{"n_layer": 11, "d_model": 320, "n_head": 5, "n_kv_head": 1, "head_dim": 64, "d_mlp": 832, "vocab_size": 3811, "activation": "swiglu", "norm": "rmsnorm", "norm_place": "pre", "norm_eps": 1e-05, "positions": "rope", "rope_base": 5450.0, "rope_fraction": 1.0, "qk_norm": true, "attn_scale": 0.145, "bias": "qkv", "tie_embeddings": true, "parallel_block": true, "init": "normal", "init_std_qkv": 0.028, "init_std_o": 0.00597, "init_std_up": 0.028, "init_std_down": 0.0037, "optimizer": "adamw", "lr": 0.00167, "lr_mult_up": 0.818, "beta1": 0.9, "beta2": 0.99, "lr_head": 0.0077, "warmup_steps": 339, "schedule": "wsd", "decay_fraction": 0.665, "decay_shape": "linear", "final_lr_fraction": 0.0, "batch_tokens": 65536, "seq_len": 1024, "doc_mask": true, "train_tokens": 702700000, "steps": 10723, "dataset": "wikipedia_en"}
MLP neurons of a small language model. Each row is named by its layer, matrix (gate and up: input weights) and neuron, and shows model dimensions 16-271. Each number is 128 + 24 x the weight over its row's rms, rounded and kept within 0 to 255. Numbers have three digits each. A neuron's up and down rows have the sign that makes its largest values positive.
After each neuron's rows, "fires on" lists the tokens most often at its 100 highest values on Wikipedia text that the model never trained on; "fires in" lists the words (lower case) most often at its 100 highest values on Wikipedia text that the model never trained on.

L4.gate258:147140093132128117157115130122099125117139161129151140122104126102122148124113117166121118141142149108109118155115129156114166099105135124162134137139159092093159190141104162101112082121143097158099140099121108072119142131117145117141131110127155157064131133129124108088124106107144115104136140153173108141123128157147136125197117116100117136120162191148130097160163131142118138084077093149169183105137107122101134151075135146158153173063121138127082112116097148129116158133164140100163127141116136158118105124141135165114100111136135111123126136134093126151106102164107134137114119133120130149135118113170109099142114126101155094121107124100141109107124115063140161125135076146138155130126162087118135136096117122134097135155164120195141119147132117134131137080108069
L4.up258:135101139173128160158140137139125071120126140128113155134139096152146120140118086104124117145141144120143100091156123189133111144108112140107102111137127116155103077091144134183131074096125103101105119109122168112104136165133142141139121116119142121095160102141125087093136169170149118114125099119126131171082151154140108149123118110110134099136146120104124109122104117121122089180137080162116163127135120123094094129091139149087092115104108121111147118115143153150168110088141133149127116105095089098161089149139098111119116112154138086151137146124134114142115143144128135170140122140095137093117178131164138149125155158093133118119151138096113158153112159161176185115130104146133141155077148109134112148117144132067097126128112111134101155119105092147105141118111090
fires on: " more", "ly", " most", "ely", " less", "ently"
fires in: "more", "most", "widely", "newly", "less"

L4.gate824:115137125150135087131092154134150132145126141120115146159092117093116144135104144138121095111105111186169114146136103093130162095120105091120119162179128178189132129120148145128120141100162153104106105100133117145097105127122156083153127140106143084142128157094091122128129146117122115121152136173130158104123109104107100147092089144133142154135145107121140110113211109135129102140152090179148136130118116143127102152116143127095148157148127089148144118149137150087101124140132077099104108093102155107175139073102114124141089088126168117109158090144153148155155171154122143156119154119108134156148135174141132112152169125110146122125163110111139117106142080142156149092158115117104100144090183138153177143149095123099133136093131084136136126163133121135132111120140179
L4.up824:095088133116077150159147148133129113151116140114155154164169144116132143142130129102153111164118112134165118094122103098153148133138120139103123096146102118132101129139127116134107130171149085098151113101100131140146114133150130075145106179141160144134137167119111083114143092134145150124162145116089130155185115164144144133176114106140120095106136095096139136106107128108087125138123142138130123109149143198134136114118136161156165111149147122108145127161131101168143146139146125097142159133133135118145131123116140126137132114133140142139112116120125102115159168172193092134088128158113155105136168169085094149138109107158098159094140146117094181128117164110140119111095161148142126104148081121115155116077108124107106132124112092086124128116113138135137132151172147
fires on: " which", " who", " that", "ip", "ec"
fires in: "which", "who", "that", "pieces"

L3.gate293:142116172108126146156112186127119153092158108103094113155139117124109106116090137124112083131177164146129139153129156152134108186108120080146148103138147163151121146163099163153116123109131125115071135075118150129117143155147116105111166113096151140155118119125130138098116144108152089129085119147107120150164155125098114120105147104079168155119104133138183084090165146107142135133088135088119118119183102139171088172106136148148177114128116134144148107103171098111117111120106115145114126155169131153165107106129113141101102127106096124168089119189130112095115092124139103121136141125097152117127103156144152146149165105183139166108100125155117140087122099146167100119112154119138121129134120131121186121130095097101099128113121149134102138130126139119150125157113129
L3.up293:080170166111158169135142147126152121109088148110128082134120136145163140171142124148126139162142073129105174149129087113153098129110112149138102099115126115104112140118124128121100138126137107145097137135110109149125133138129143139111142124110134147135120114152137136121108127134152107145135135135159118129112175124129147101153148095117096158142128137097100126125107100151158170168110183124163152150175142103152145100111142135108132104129138131104156156100099112116060138118124057104124107128119171108132122121139105191115146125153115142157112110129152167135124128089110072100154124142122089116115125091123161105138111093152167130094124106104167119130140125133129151158154151143122141132093130113103141107126129121162107154071099077155134082113098151172114143164123114
fires on: " The", " of", " which", "ther", " a"
fires in: "the", "of", "which", "a"

L8.gate410:090096146119074147145119114096150138133119119136116119171178096123112145131134128184122114152169117142142122141141136129151115145126147124116131105098171124137119106161119158074140137129118152114085151143151131113116116156096104123123078130158128116121143087146152117105141147116118082116123098155117143132167151119137108122133190126130145138117106110106188085116141135118156144116157139112139136120101151135184107128167129110149134151160120127149120120169143143089148083139116119087136133144114146150118124148171159119145103134161170141128160139092099108105125108133144132113094100107104127131096114088116163102145149112105071149135142161170131125094144128135140105148096176128137166109104116094130141117113104139147156122165162089150083117110116153102122083162102086
L8.up410:103117195069119127139128155137178136107082116099098131130141109080106099122137169149121167167121128142151088098173129167139124151103172098093094091133159125124106099151121153098161138109141153093143137146145100085123132149145181111101151114093124099146139137124133152122113164073152150085090147126138136113125152076121106112074142113126097157115138092124156140126120156122114140094148132129122135158119126105132137102137127132133139123138142119096111147099146119129138071153119100133148159118106115160133161109124154154129154115133120097131185166149111139142155084136114147130133166137132117105115132137124149113151150111110129140125102159142139129111138157157126136119101151128146148149148113139133127116111116154150129147136157106137101158126118179140145067127085159
fires on: " and", " while", " by"
fires in: "and", "while", "by"

L4.gate149:136114151120137132098118132160125119114099112155083164151113092169103110112128147114183111090099093161129130082123140066131126112148150125133151146136122135147161165157135114128188146143137091138150118155141125143154137131094097186138111102130134101119129113154146130118164169168133103129123140107137120130149095142130174145132146141141151145138120126169132146145078098116170138149163138135103128118134103130161140142134100116153146134163102129156139129166134142118107166163124139150128101134125106139155109117126139098137114129112107141139142106132148149129125171139124086166153128093102133103099120115106122126171144086175101143123086141104088151159149101171130109124164136108090175124111138108108142076143104115112142186118108134135135120123131157099080120071101136
L4.up149:185111116112140192166091130126107106123139137131087103140196134121130131173157146134165100108123140172151190097142153105181129143094179099145130136176103131085117137118115195093146129140100126113152191098099116149122135099158113152163170106129123119125085137123116166165132113124141157169111110121140109139139151148122123128135164131149139121146141141122119114158129124155140122119106089125093108137139102106199130142145136112104093069128156172127147124118137170093106095078115118109100142145139115090101142067115165172100139125138144114148120106120151138135113103141144113143114109105140141142131113147133112181088110139113121116080132137158146100165101103143135135120103114126157105099098132126158138117140092159178104135110131139125081089116111107119128104123143117
fires on: " his", " her", " His", "is"
fires in: "his", "her"

L4.gate663:175109114117119095116085125134131148132163134166167123100137114123104131129112140133135113156096144183156131117140130163133102155138176124127114128118142123136153151125148156105102120136152125142148186163169120119126106140114141147153137182131138119091099118155121143109156156133161150161124116139116094131146134187114118171123147163104162085127083174087159147142132125140149067156100083106174145084163187136151125131130146125102152150168110139139149103139138093135146141134189114098207133117164119130149125132137179133169115125169126061153139122126098159129113123101151130120102142105119099137122113121130133143133184133152134138088126138169130144146123077122144133148127158152100148105134093117162151122133139139160124132142140103144125137121147127119079125104108072
L4.up663:117084095169151120146114143125143169159142159114140127146140118115169155139107167154148134150084123146080141127111148120149101138123133124137124114188143139104176186099140096054155123177143102156127118140152145127142106079115093156151136095121156127149112132116134109101129158148146147161087117082122107131149107136167121168134139122132137129121122160124108166173097107083158147116111137127137127160139145149178119135107136108133166101161123127113141086135154178165122152127165099127151124087128147163160161132123133131157116133098182105108126107044164145125117125132110113178094080118126139130130123115134111166138113084152104134101111145120146134138109124130128141189125141137081111109125135097170105139187141148171130124131124096152135111163125101106125131114132095
fires on: " his", " its", " His", "is", "ir"
fires in: "his", "its", "their", "her", "whose"

L3.gate306:144128125117130140119137136154113116112133096126121124136133081185126143145163139109110162160128161147109138148181140166122148158101162103127094113105119133107161163120130088105090108095134137117153103147092131157100144115138112149109107141166111099114136166105189147133109132094135156102134116137125133144147185135136083138099137118196108137108106126128144098134129066136164147117088099119086126095154129146142107155153141142133118124118151108122128168119126108116138106137094120121076097123135138133144124101152115142099123117148157107160134120119174150149148089127111117116162141165119084144127153146129152118164163157146133125087139103093122132120145118105157125110114131115147097155079184126124166111130143151159126143128115105154133169124146159146145124150137110
L3.up306:126120119145108141105170082161192142165152127153166106143140149153046153096094150134148113113139089104135081107111089086122121175125124122102153100131104158121123080158109140124129116080134132107150084138113114096131124131137118138183155120119150111106135107116128155126148137092107122123126155115127101141137150116156148134170105116114150175088134114154111106068103136114123112075147117145148127137141185143113148128158112087144150102136150135149127122142134120102160124125125114155130105124169171122092114119122171122109103139083127147145151104137108156094141138120118167168138086138111158134114095086141135145137140150078122091112114117106112141151130128085152095140141160110109118130091109117141139129148114117111134132135117148110145124086136058120160125117138121
fires on: " After", " after", " to", "After", "ollowing"
fires in: "after", "to", "following", "before", "though"

L3.gate477:143105104145155151131142162146106104136158105104139073108085156157145139105110182102107124120110116120117138162123083082134132150086159154174123109116120135166129164129127115155124129169152111128112130133200104150168071173151142151092150086158124133119125149144098105126116164093139137082069094125080081148108128071138107095111130111130096171120142153148074125122085145129128115132156104146099138136128112134129123141127112136172165123145152157146131119158155104116113162163177118141101144125121135110090130161145153132097082115119115114127100115113140149092151123151146139108122134121104151143127121136131119115155159121136109156158164130102135131130129114114114123121137153133120134159085145122104167114136142133151104134161110134173121177136112143078102119096136110
L3.up477:179122131160092151119113153174132127160114118137105138107139102097129122107103193110101139130122108128124132109133156113147140153183099125160125120122155091131141158145054160145180132098113147101133122118146116138146150147149098119124125123112158162155122146127131137122115145130145143088100113136133134121134113100119084113078147126109105119089123130122164132123126106117077097138159127120134107107128103112152119094134072109163102152116089151150122135134148081138139096149126118132161093099126082130124163091099104172123136132134150112136128097103206143119161135160137129112124108083120132158134108170130092131111184138110139164100122130098129111140140156114109137103139113110126111149090118172121120090158116129118122108089105117124118112138149149181145120149136142
fires on: " After", "After", "pite", " When", "ollowing", "ue"
fires in: "after", "despite", "when", "following", "during"

L4.gate764:121124172166125124136112142114092102111116141173124105152085107138122166099083093159144098142117112154125137106168128150116148149113134146153141128132128119108114156126154170135134161111142153092077117186152148147122131145160131143145129124110096127124119146127162105126133099135095157146142137149105129129148193163101138130152113150116157124123140144136099145172137132093146122118106125171174144132130125119126140171143113138122153159107150122134161105139145129131078136133113108172108103083132146149175126099142100139149085075156132104169139192107122129157111140117216107147113075153135129136094114159090130138122123122165102156101119117113131146080116114146133107167146129145084103136140120139141119116134121148133106098147150084167197121183144137116097130135153107
L4.up764:091103147105114123169097113109106114134125107133151138124118107161126130087126086137107141163115076124145120143154124133144137172088120180139087103113095070101122121156146159144123109100130132122140144121124097119114102126176117127087103155104097141164166161139174113148165096127112179136148148148134165150167144166134135109096153094118108112164126168101099144126133134124132114142168129094134103168121122111148132193136140150096129124106150134121152127124168114115125116111144115148147147137079127130114149154125134154096139116152141102106115155137118093110135143142127117145144144114118105140121122136105140148099131118173161153138132125099164151084114127132137119134081114168111124158134117076144185114151092200116157126139110088136159157177141154158133109119118160
fires on: " which"
fires in: "which"

L6.gate265:137155139162110112106131177149074120160196131108112141142151124105142108131095121115133134105158138118157106146119130131121135109104144114158159106142174101160116146119086145127129086158103084136145145144136144134092165159147138111137186156170154145058156144130096090123142106114146154086126119138130149154174120126131138156148149102150134147142140128130123141112124103113144193113119131130184125095108098065158159129120171109135112173125139153137108128129133110151189106128175143101119109131124108113131106114121139147105086134109098099143139158123106143142167167128140107172103138141098125096120168131146096126150093126147144117146131101088119130085144105137126157144164129136136112097102133146143124151110128145178131152135168143167130159108132118114166124122134071
L6.up265:094152161131084153098126152169092104145120126078147140167123132118077116140078108129114125138116154158085098159128155139106123119133158170130080146153100097168128123100109122144106113124140104074108111120160115097164111162148136121137131127178136100119126075139110097090131114113121134138140136152141118101116149125103086181134102157151102112155127151116100169125138126153124149130134093109160132126123147146120150148100092134120125091145168157117144122138063163117161104128151133128149078143076112115150157128121112097127135152094153105121127135104131095174133165110082111100109115125153125112167138155106102133181114164138152127137113165121112123127101140136097127126131116125121106113142167140108130179117157097175104131146198110158113111074114147152102123104134098
fires on: " be", " get", " been", " being", " Be", "ot"
fires in: "be", "get", "been", "beach", "being", "got"

L4.gate468:109126158134159152110110180130144141202156142155128145156079102163119109124130113170146104148127077144170129134148117109127107127060112128176079129134141146115171128135106109132135107126135125102129144101146128109120092138128113157115143128122141108110151073152102151117093095182168120136133167158123113150122161150104122157131104160126124197150124152149159168128141143107140121163162171171119135091133157115149093148139104168147160088129150176147168135088115104113112130145154112144138111082081157110137113130173127083108124128125152132130127150124173128156184112150129153122143136143117134105134168133133109109129163113134127154104148121138074145091111119143144184141157124122120186103144089114131102104145152102119136113130131094129111135142131112142120111132134120
L4.up468:148095162149111098110092158120090157107124131123108159098139118124182123143128153193146101106119152126116137124165119130144126124102115126123086136128129145120151141152113105089116086159093165123093109113121130158148146109132081107119141124081140115136155100144116171145126066108110176089142172148100122114114153135122115154059134123126106131141126136097108146142124127138102162159108128110155074126119091135132110142142135149106116112149148137133170109116219118112112091137133121113112153145095178120130130116108138124123157164136118086111117178131103132099141108150143113178112138112113088154132113099084099127129099118158187104131111154147115151059138119140113133132177120136098101104162164146141148135096119114131131131093113102103142099119138118135102117166129150
fires on: " that", " this", " This", "at", "ach", " each"
fires in: "this", "that", "each"

L4.gate813:118141135138086126118098127096165113131165096117123150157154121136135176127118113145129101088120153101111109123145160116164149120085129127164099094121170145154103110179126138107107123144155120135116157148148136104126137094135148187153152117151117124143133158108103230091109107132128144132148104072064142155151174159132107142123106157179129174068208116097163106163145138118141122118173156129149149137114156143152123137103126115081162170142112168110101114111158157115136096137155132131141107138159110144129137106123107124085087144126143118132155109135133132141139140154122119140117132160115142168133117107144109118110174124164119141176116085106125102077093097098119139149135104144102124103133135159113156116151104133140137132148185131102149155112126126106151124152164100
L4.up813:114175164126066140155117129091145073161124112112119075110113110183095099112124112163120167123135130129121147130126139101080128122108134090070087137125134124138098124150126136135089104143103170165129152129120114123129134143129151161127138102170152090124118164128103197121106126138122130131121113124161101151107181122117100117106111140171144136142139074137130078162097113109121103123102157096138160149142169141169142116076131151146135103119111124115115088135163139146119104153093138133126124137159094129079162072107118170111136116126145102164151086133133122116154114142143122105134142131152114115122123143165143119112113160118078127190156183128124076105120145109138148139119110129082143132129093135111145095117127149089104095133137114109129148107151142147138127125129118
fires on: " where", " by", " which", " of", " with", "ar"
fires in: "where", "by", "which", "with", "of"

L4.gate232:157113120162140119102133136142111136134115149179111099138184107152110132135134123126126112138159152122076148145105146140116151139146135104152141166101132174162122127166159133108181135125173154102116089110141145161134141158118087107127114132120124131127142132113117093082140129129185157134148105134145099129101140104140112140188111094147110126128166134077145136152135152114135119105118110136120176100123120158121125128141114148090117165145134149089119117163099113106145143176148132123119083123147134099149142136125146170125084108146129099138155114110146154098123112134110136132138124168118088138113141138117172083149148128108131164135160108107131103092175120099107156114148124142121158102117164107120162089172127143125108089141159096135088164104139190136148142135144107
L4.up232:122122137114111097135131153143133149102151124125083151078107106124124139141111137145139146111170138121159073116104097169094111170133159119143096097105105134173075119179141122094132090107161128148088101107151125138165114118097131118090125123123140114141172101083113144138141145138120145142118103143136147106108140094118105142117143095151097131113173138130138107102134118174154117102179138148156144154111120128154124126112100161112113120133156151092142093122137127099134119090094131144126123166120137108112124116193098106128126146124123123129190083143117162140179153142126128123121099136160116120099130116125154118161155109116151175083142177141100139144144116137189176139121143133151135110113133093160142142151125104119167128154133123151124173128096137137180089153114109
fires on: " by", " before", " to", " of"
fires in: "by", "before", "to", "of"

L4.gate305:147112108175139140153104147137088094178151089143064079108117104166119102143132177151125133130103181177137136129151118122109127141147085111136135122157198143112157145125125108152090112141142116128105147137159149123121110164120162065136145150119120136139143115095128154108133119142110144125117098176130131139138104121128119167129133111149136164112131130133163144124099130096103125090071113092186137128135164137121158130118140155112115137166089105169148093134139120081116124106172127118043089088120144089156149105106106157121088120142139104131123146116109162113161157166110153124114135127096147134103135148144147146117132122108172123143114117139131154103152131087150136166119096165144151118109152131111109076143122108082130118123136141122140150165156125113170148155092126
L4.up305:106129096150129116115137095159148113136128140138146155140143064172149130139138164105095091109133144148160127138136106108194103117134109155111078128094160169140139117131091107164129152113132122101133123136163120167193110083098095137149130160150130116145117088122111127107132114133129178137118112122112157149104093107153134165127153103155137125105183156177111133075125104125175129100150142105129127144142130139127141134157110131103121110140129138158145162138137144148173168114072101112109159133112133081123157106128133194119132175141147106131145086117129115148103118133128120149158132087141136160102103144118114154099140123124097159175134143120115121116144099147086140108117100130117141106118150108090116133108166153117114147133126127063084132114117154155113133172132146
fires on: " After", " while", "ard", "ied", " While", " When"
fires in: "while", "after", "when", "heard", "studied", "worked"

L4.gate588:098112148180118130106174181144101135142115146185134133152082096093142120128093122112140121099103098138095094117131107158120108096141110119119168112157110120169146106151141139131135121117133148089123095127143121133156139105117140087134127103125156140096143111100097138129144081086161133139140147124145140093091113109130149201123123162135162141121116131114147151143126081113144136130142105136139131128082150134121109143142122140162096168139152164157127107110135136148095122149179125110136090107099140135128076099117139129096105141099132102109083127099122145160176146125131148155119162135124136168115121118141140143209139156140110151147100115143128108132127133166101175112179110146060130167100114117092147159102123117113105119157150126156136137150142129148128128131140085
L4.up588:118108153131140086118124148107094150123153118129161104141114111115139132161115124113133121127132143173117104118125134133148123125115120159102111155124151127150117131071101162145178154145139083153122094147149119127151161193100113107161138129123107128080170137139129120163138146125133138085091167102125087115117130151137129116122115147146114142154185137101109153130113174132176122103120154190125094094145100128178129150113148147118145147151129119111093167154088117165151106119143138117167160174110108154133139129133198156107144113090103136132134138078115097135133148137163121133124125099107122128142133151149122134105117125123118070088126120113126187116138139129141105175141093151104136095135173137137116183100168111133103119104082140116118140151124155135145130144103137
fires on: " be", " not", " being", " go"
fires in: "be", "not", "being", "beach", "go"

L4.gate49:099126130141123137176132125091126119112096125169140107134111124132108167166124116145137112134104134159143119139134135135117096170123131123130128083127185081136193135132131093144084125072132113137098102111133109129155117113141162177107108130159131125127123121148149106139162124107140115196106150122108089076120134100137142198117148151105107137116163094116139124129153071081138137128132090122088150132122111186134124116124103117149089117136163134125134122113117107161130128097162113150099156116133132108082176122145120096119090130154134103108137123135116186112123122152124187127138133160153131103109129146137124087130086096143135147118119098120131107113115106133123105128105116127112157144115117101141130112074130112160158140164082149145111172104090141123113133121176138
L4.up49:109136151125131175129135146101116109146148157125183099135077130145111120098113116155133156146114177147159140142111121140118146080170141073133131110128169168111144144100129190157114143111130128113121153122137143116064079149102111143123122107097150135130071120139135128133146142114121136103080131158089148149147142140120164118125154148084158104191128151139117113133111157135124107090130123135150124141138170109133144138134145159134127111133138086146136133115119121135096139135156142124101126123151117129175121132076160150136105105127132136108110090113158198153102120140146148139081139174128093078134101165177136114156154125135094131181153146141149104163149153114138102124140141126112133133128124114130137116194126132178152130137155081143179146137147158081123119151069154
fires on: " or", "or"
fires in: "or"

L4.gate437:093169114123112090099153118110112137120142150076153141136153116120157171116119131098111129111129117132136125173158134167090120122149151109085138117143129127125140140115139170156136133149159133134162124168143155134188129154146153108076088154119186141106100104135149112102109168171100148134116118142141149108127120137083122116135129130108092094123149093127111169160171130118169109099116123122106140116086117091092145110093128128120125129117139152094156099153128129140100133124130152116122115120119116210136093100119147128140133084120161110138087133153121099104097141108116121179098122130106144165089111127114095183126090139101145099122122165099114112133119176155136135125113087151124157115104116127109107162126109159177096143166161074144098172156116139134132106130113144
L4.up437:109153128156135125126158177138143085112166149108153121122131079165114128127069131111152116146158122141146105129110136127107091107108147100093120113171070157186114166104110122136120109123099109122110127165123128128107096115121114134147121193144148144104140105100144087123175132131160102142135122083102082152146154186120125139171142144133129121140148142178149137082147167140140120127103151148131111122115130121139144131124118125172114111131101140118146128136097121183114140130120129150198087133104102112137113126164170101109101112122157082124125152077122096103131145131116158136103150138136133119139106133138117122167095157134173119124130136121150133090118130155151140104123094138094151093099118137126138132109103108125134072168093138127130128135140144133084129114101106
fires on: " been", " being", " was", " were", " not", " remained"
fires in: "been", "being", "was", "were", "not", "remained"

L6.gate543:104097138130160091155110116123147126104163109115112144112120117213141146148163171129077100121121105078092093153144097134143142128108110124149139122139149157144104163147146167162101106142155132114117138130199181098143167106131127145151159116164109127145118151114101166082101145137108081115122111145138095128137155094097137152119150133113094138136131157094118147119144114125140099141123143098103120156136154110147124115123108161125162117171104122149140115166140110091101125137165129153126137118131124134110127154129159136083079114118063141179155140109121152136128114122107131148092155136090137145148121115122120134125131151117153112132138108136080151180167137084129127106088131168109125139138145147112150101139134136149151150094176121143157144161132143098129126140157144
L6.up543:142110123139123062141199120113116142143171138161117161123134079133107114108105145145149133049122104149117155159117121147162103090113141132097118169120094127127162114107102136109146085128102086145125123107118134099163124172092140141137108082116116148126108156136117136135152149120171179107151126132085102130053112165120156129158109120134151142079146127102097130114128113130121085143133138117140145081158135123100106125108123128082136135113072104139111121102126159147122119129175144114149132085113096112157154142129150137112135125114114138167169103120144118132146126158177090140115123105125134124152125125121090139119095161060113114117150119168120118125161111145117131134118148126131127117124133072118091127107121104161099176128123100143135150157135152100125119101103107
fires on: " between", " both", "oth", "ither"
fires in: "between", "both", "either"

L4.gate817:115095182122126170157158121121102129135121124129126131129138108134121143123113145168108173132146143124054128144160107121134118147136128121172101126185139134141098133127130145136113126110112132101137090121123129092143123146134135134113146107142152088127100171106174096131127140171138074154074103152171125113143140117122130141156128114101120166110134149112148152112124151152095133078105157159130143114113107074129130163118123167132125140173162178128107098135108161115127118164069105104144123159172136142089156128093125144101106131105110100146098149165135126142125111110099144143130133141127150111086155188130121128160158131129086168100112138149098085102174128097087142120126121092088159122106142098100161122172116141120154085130100150127098141102131137138120126127117126
L4.up817:144130169111079131114101153134110140167119147156086160119124104169131140144134125123133191136110108137127167075103106103112142174113151110169101142133144108114124096135128131108103112099127165119134091072131129108090167167107119155123110112131133165160110166094148114131148197090127130111133131115109057165114135102148085122146103123112126160127137147111134183098126108102122118114138166121115125099111161105180146131094096099120149106148136171126112120095130080129099118181109099153093123123081126149165154107116144142097118101099104096149129192130122164108118118162132138114143110124118128104098116162127144116157174129123095173163096133124162127104136127084135147138136157104157192139142147075144139114133101104119133097137103100120132138133098155109118100150111109
fires on: " to", " for", " with", " by", " With", " without"
fires in: "with", "to", "by", "without", "for"

L4.gate319:121112123126087135122146110130093103192140146121115123104184127132106139136125150139094098105143170107162117152117138109170185160140138120140121144109100125140180119153099116136133097125129107139128132141134142079113103118086144184107115143131093115082166120122151123097164152138139139157120115101119135134125147100122116165156083107179139137139141161149132160141087105088144155092105085100123120108123098096139141178116156086118132114136135107144117094123131120077120113116119147107112112145084119119111137150179138164127084115129187132104123160082136100126107115152122129127081146110125110166094125152169150102123153119146157144117095138086142142082159138139127165156103135096103139132109139084110123139151125121114155078088128090146133139138176126106098145125093094
L4.up319:164132154127128108156116120135146109173116146106115084110134113116107124102170127101128150135179144114158130117151141142195087144140103112083116096127078129134145133140140094067117133090169142112147141140106135133103130149139106104142110095132133111135147151170110142155134106188106123136085145166100123167146139160148080138148111139140133114070120153105153139093079119114145125150118127169143097091191151132123122117098109157116130131153144138111162133123144105158178137114091113133099120076128194141150169120144109129118116131132100113097143110128124137099148117105114114109114173147125167123109102171110171102150147143122102130129157171120115103133158133160141125122100139109161146169153132132115151138139152147124104141095113115076129121133143169136138121130116123
fires on: " when", " When", "f", " if"
fires in: "when", "if", "while", "though", "although", "after"

L4.gate87:142104130135115110155129137136109106117139147144097171093148117150100143128114125136162101092127132127172162154155158108155124168088115148157146160101080107163172172123134082105151131109147150132080138108159160126117131111118100130130138157102106132102131107153133149134133178151165155121131124143118140160092116119116148133174165133170141106119146167160122121125104141130114140131100161132096145103150136131139089160141162122113135130145180110146151107121156132135097129161120127081113139104124114169147124115140137106111103112140123111115074116114162094167130089166080149148067145170065105131148152117133138130169108163116153158067142122087127139085142126114139112146109140143102111128149111083153159124125132112138134091106123138150167127156173122132107129074101140
L4.up87:149101162142153113129110110112100137125102085151113105124089141114091163107157121147129082124159170143195138121157151122112075138116140101166097136153104093106121129153114126112131140144127149115098122123140192123117140114113106113148131123107078132159098099093107129132140128127117137137152133122131143190132182155089114132107133164150153128103114134092110101088144114110161111140128103107131139121166109152128095153167155123136127098117128115105150118136148179161138118121110114065095163105153126163119166086110122147130103116113123127161122134143135136140086102151149153105132133126097136138082136139127207138115125140138121122124132124111126116057141100161110142137099124117108174164150089128122145133139104162121125130186131077140125138155134105111145149112087104
fires on: " that", " which", " what", "at", "o"
fires in: "that", "which", "what", "who", "whom"

L3.gate208:104113154145129147185082122118110119082155126101095139129104051111121147114111114113088109122122110083087103151136111161129102140142079169112155129170158141134130169141101114144105102136096117099139159104119071131136110113138113141125153139137147145136143129103173144118102146098136123102086074114123140128105159123115113159137074145147146146164134147150133149148132121126141124124157172177131143096069084081132115159117098114111105129144100164160109104122131140143149108129126097131159143117113153164161103162127148134145087144124067182156161133117089111122163092089129119138131115149145157130145143147117088127124145147116130121144118112134098146111161108104140151159094141138121123160075104145079148119131117141141097131116131130141130131115135125187111138108163086
L3.up208:079147139135082119177113131154177111124142112102132142110163142108125129132170128159133122106179127118113132129143102138112140101083095123134140071113139124120085125139147129115139096107102082136106129126123120097124122128140159173134152093122132153129111140150157160149131123132124154111096129126117158131147147126106162136154119060102083099108162162105144132144137119172158136109143158154146129146160132123117146140128139134129113150144141162089114128098149162155151135116110135135147117160103101115104145134097075160136107152149129130137093132129098135159163080103164134111122180108137086117153150115175170101135110138109108110114168124110078095108141128162136141150136113152085122143107165120130127161156126125092128159115121116137165102146129159135133129123074165
fires on: " between", " both", "h", "ither", "oth", " as"
fires in: "between", "both", "either", "as"

L4.gate95:134116149136152107115094149148167099132184132167160167117137098102134133164164138191146111097124133136139119114147136124103123117150141069115123145166155139112151197100087175181127149145148129096152117118137078105145155133121125142119127084120159101120067128145105112129167128108135141138116127181114114135111162129114123161146160132167127150132126124121163095142149135131174102148126131137121115152129167155151093136151124091156126090122117149147107155114154142104105125136132137122120129113147127127095117155170118129081092142135139134162121146135114136141131117152125132166131107150064147179121129097157092146118174124119173136183106131154125168123121103115123179111159161136137120144141090136142139129121143164118132135104121125111144129117153103131132128099169081
L4.up95:134095107117157101117126122125146152103122137138146150082132100132146111107152173201119112114123131170128113115124103130176103153121135096083136139137140101164122186128107091143174170153112105102153144127125105119131149112086116138135100119130130117139124118154120117137173092114174162090140105153100123134091110138089112137130125152141141147134129117102180110158102101147128138146153106118110096137111138121146133121144127092143152083120111145089152093099098160112148130109180112082119154142161176156130153165162179172109143166090156116168127142117134150091136125114165133139155131121110159151112166136104164110100115136147128144126111112166119146084151125127134148111133133132109111090143129152148126166114119164116101153137127125125097133163147117112129104110165099
fires on: " same", " following", " that", "at", " similar", "ater"
fires in: "same", "that", "following", "similar", "later"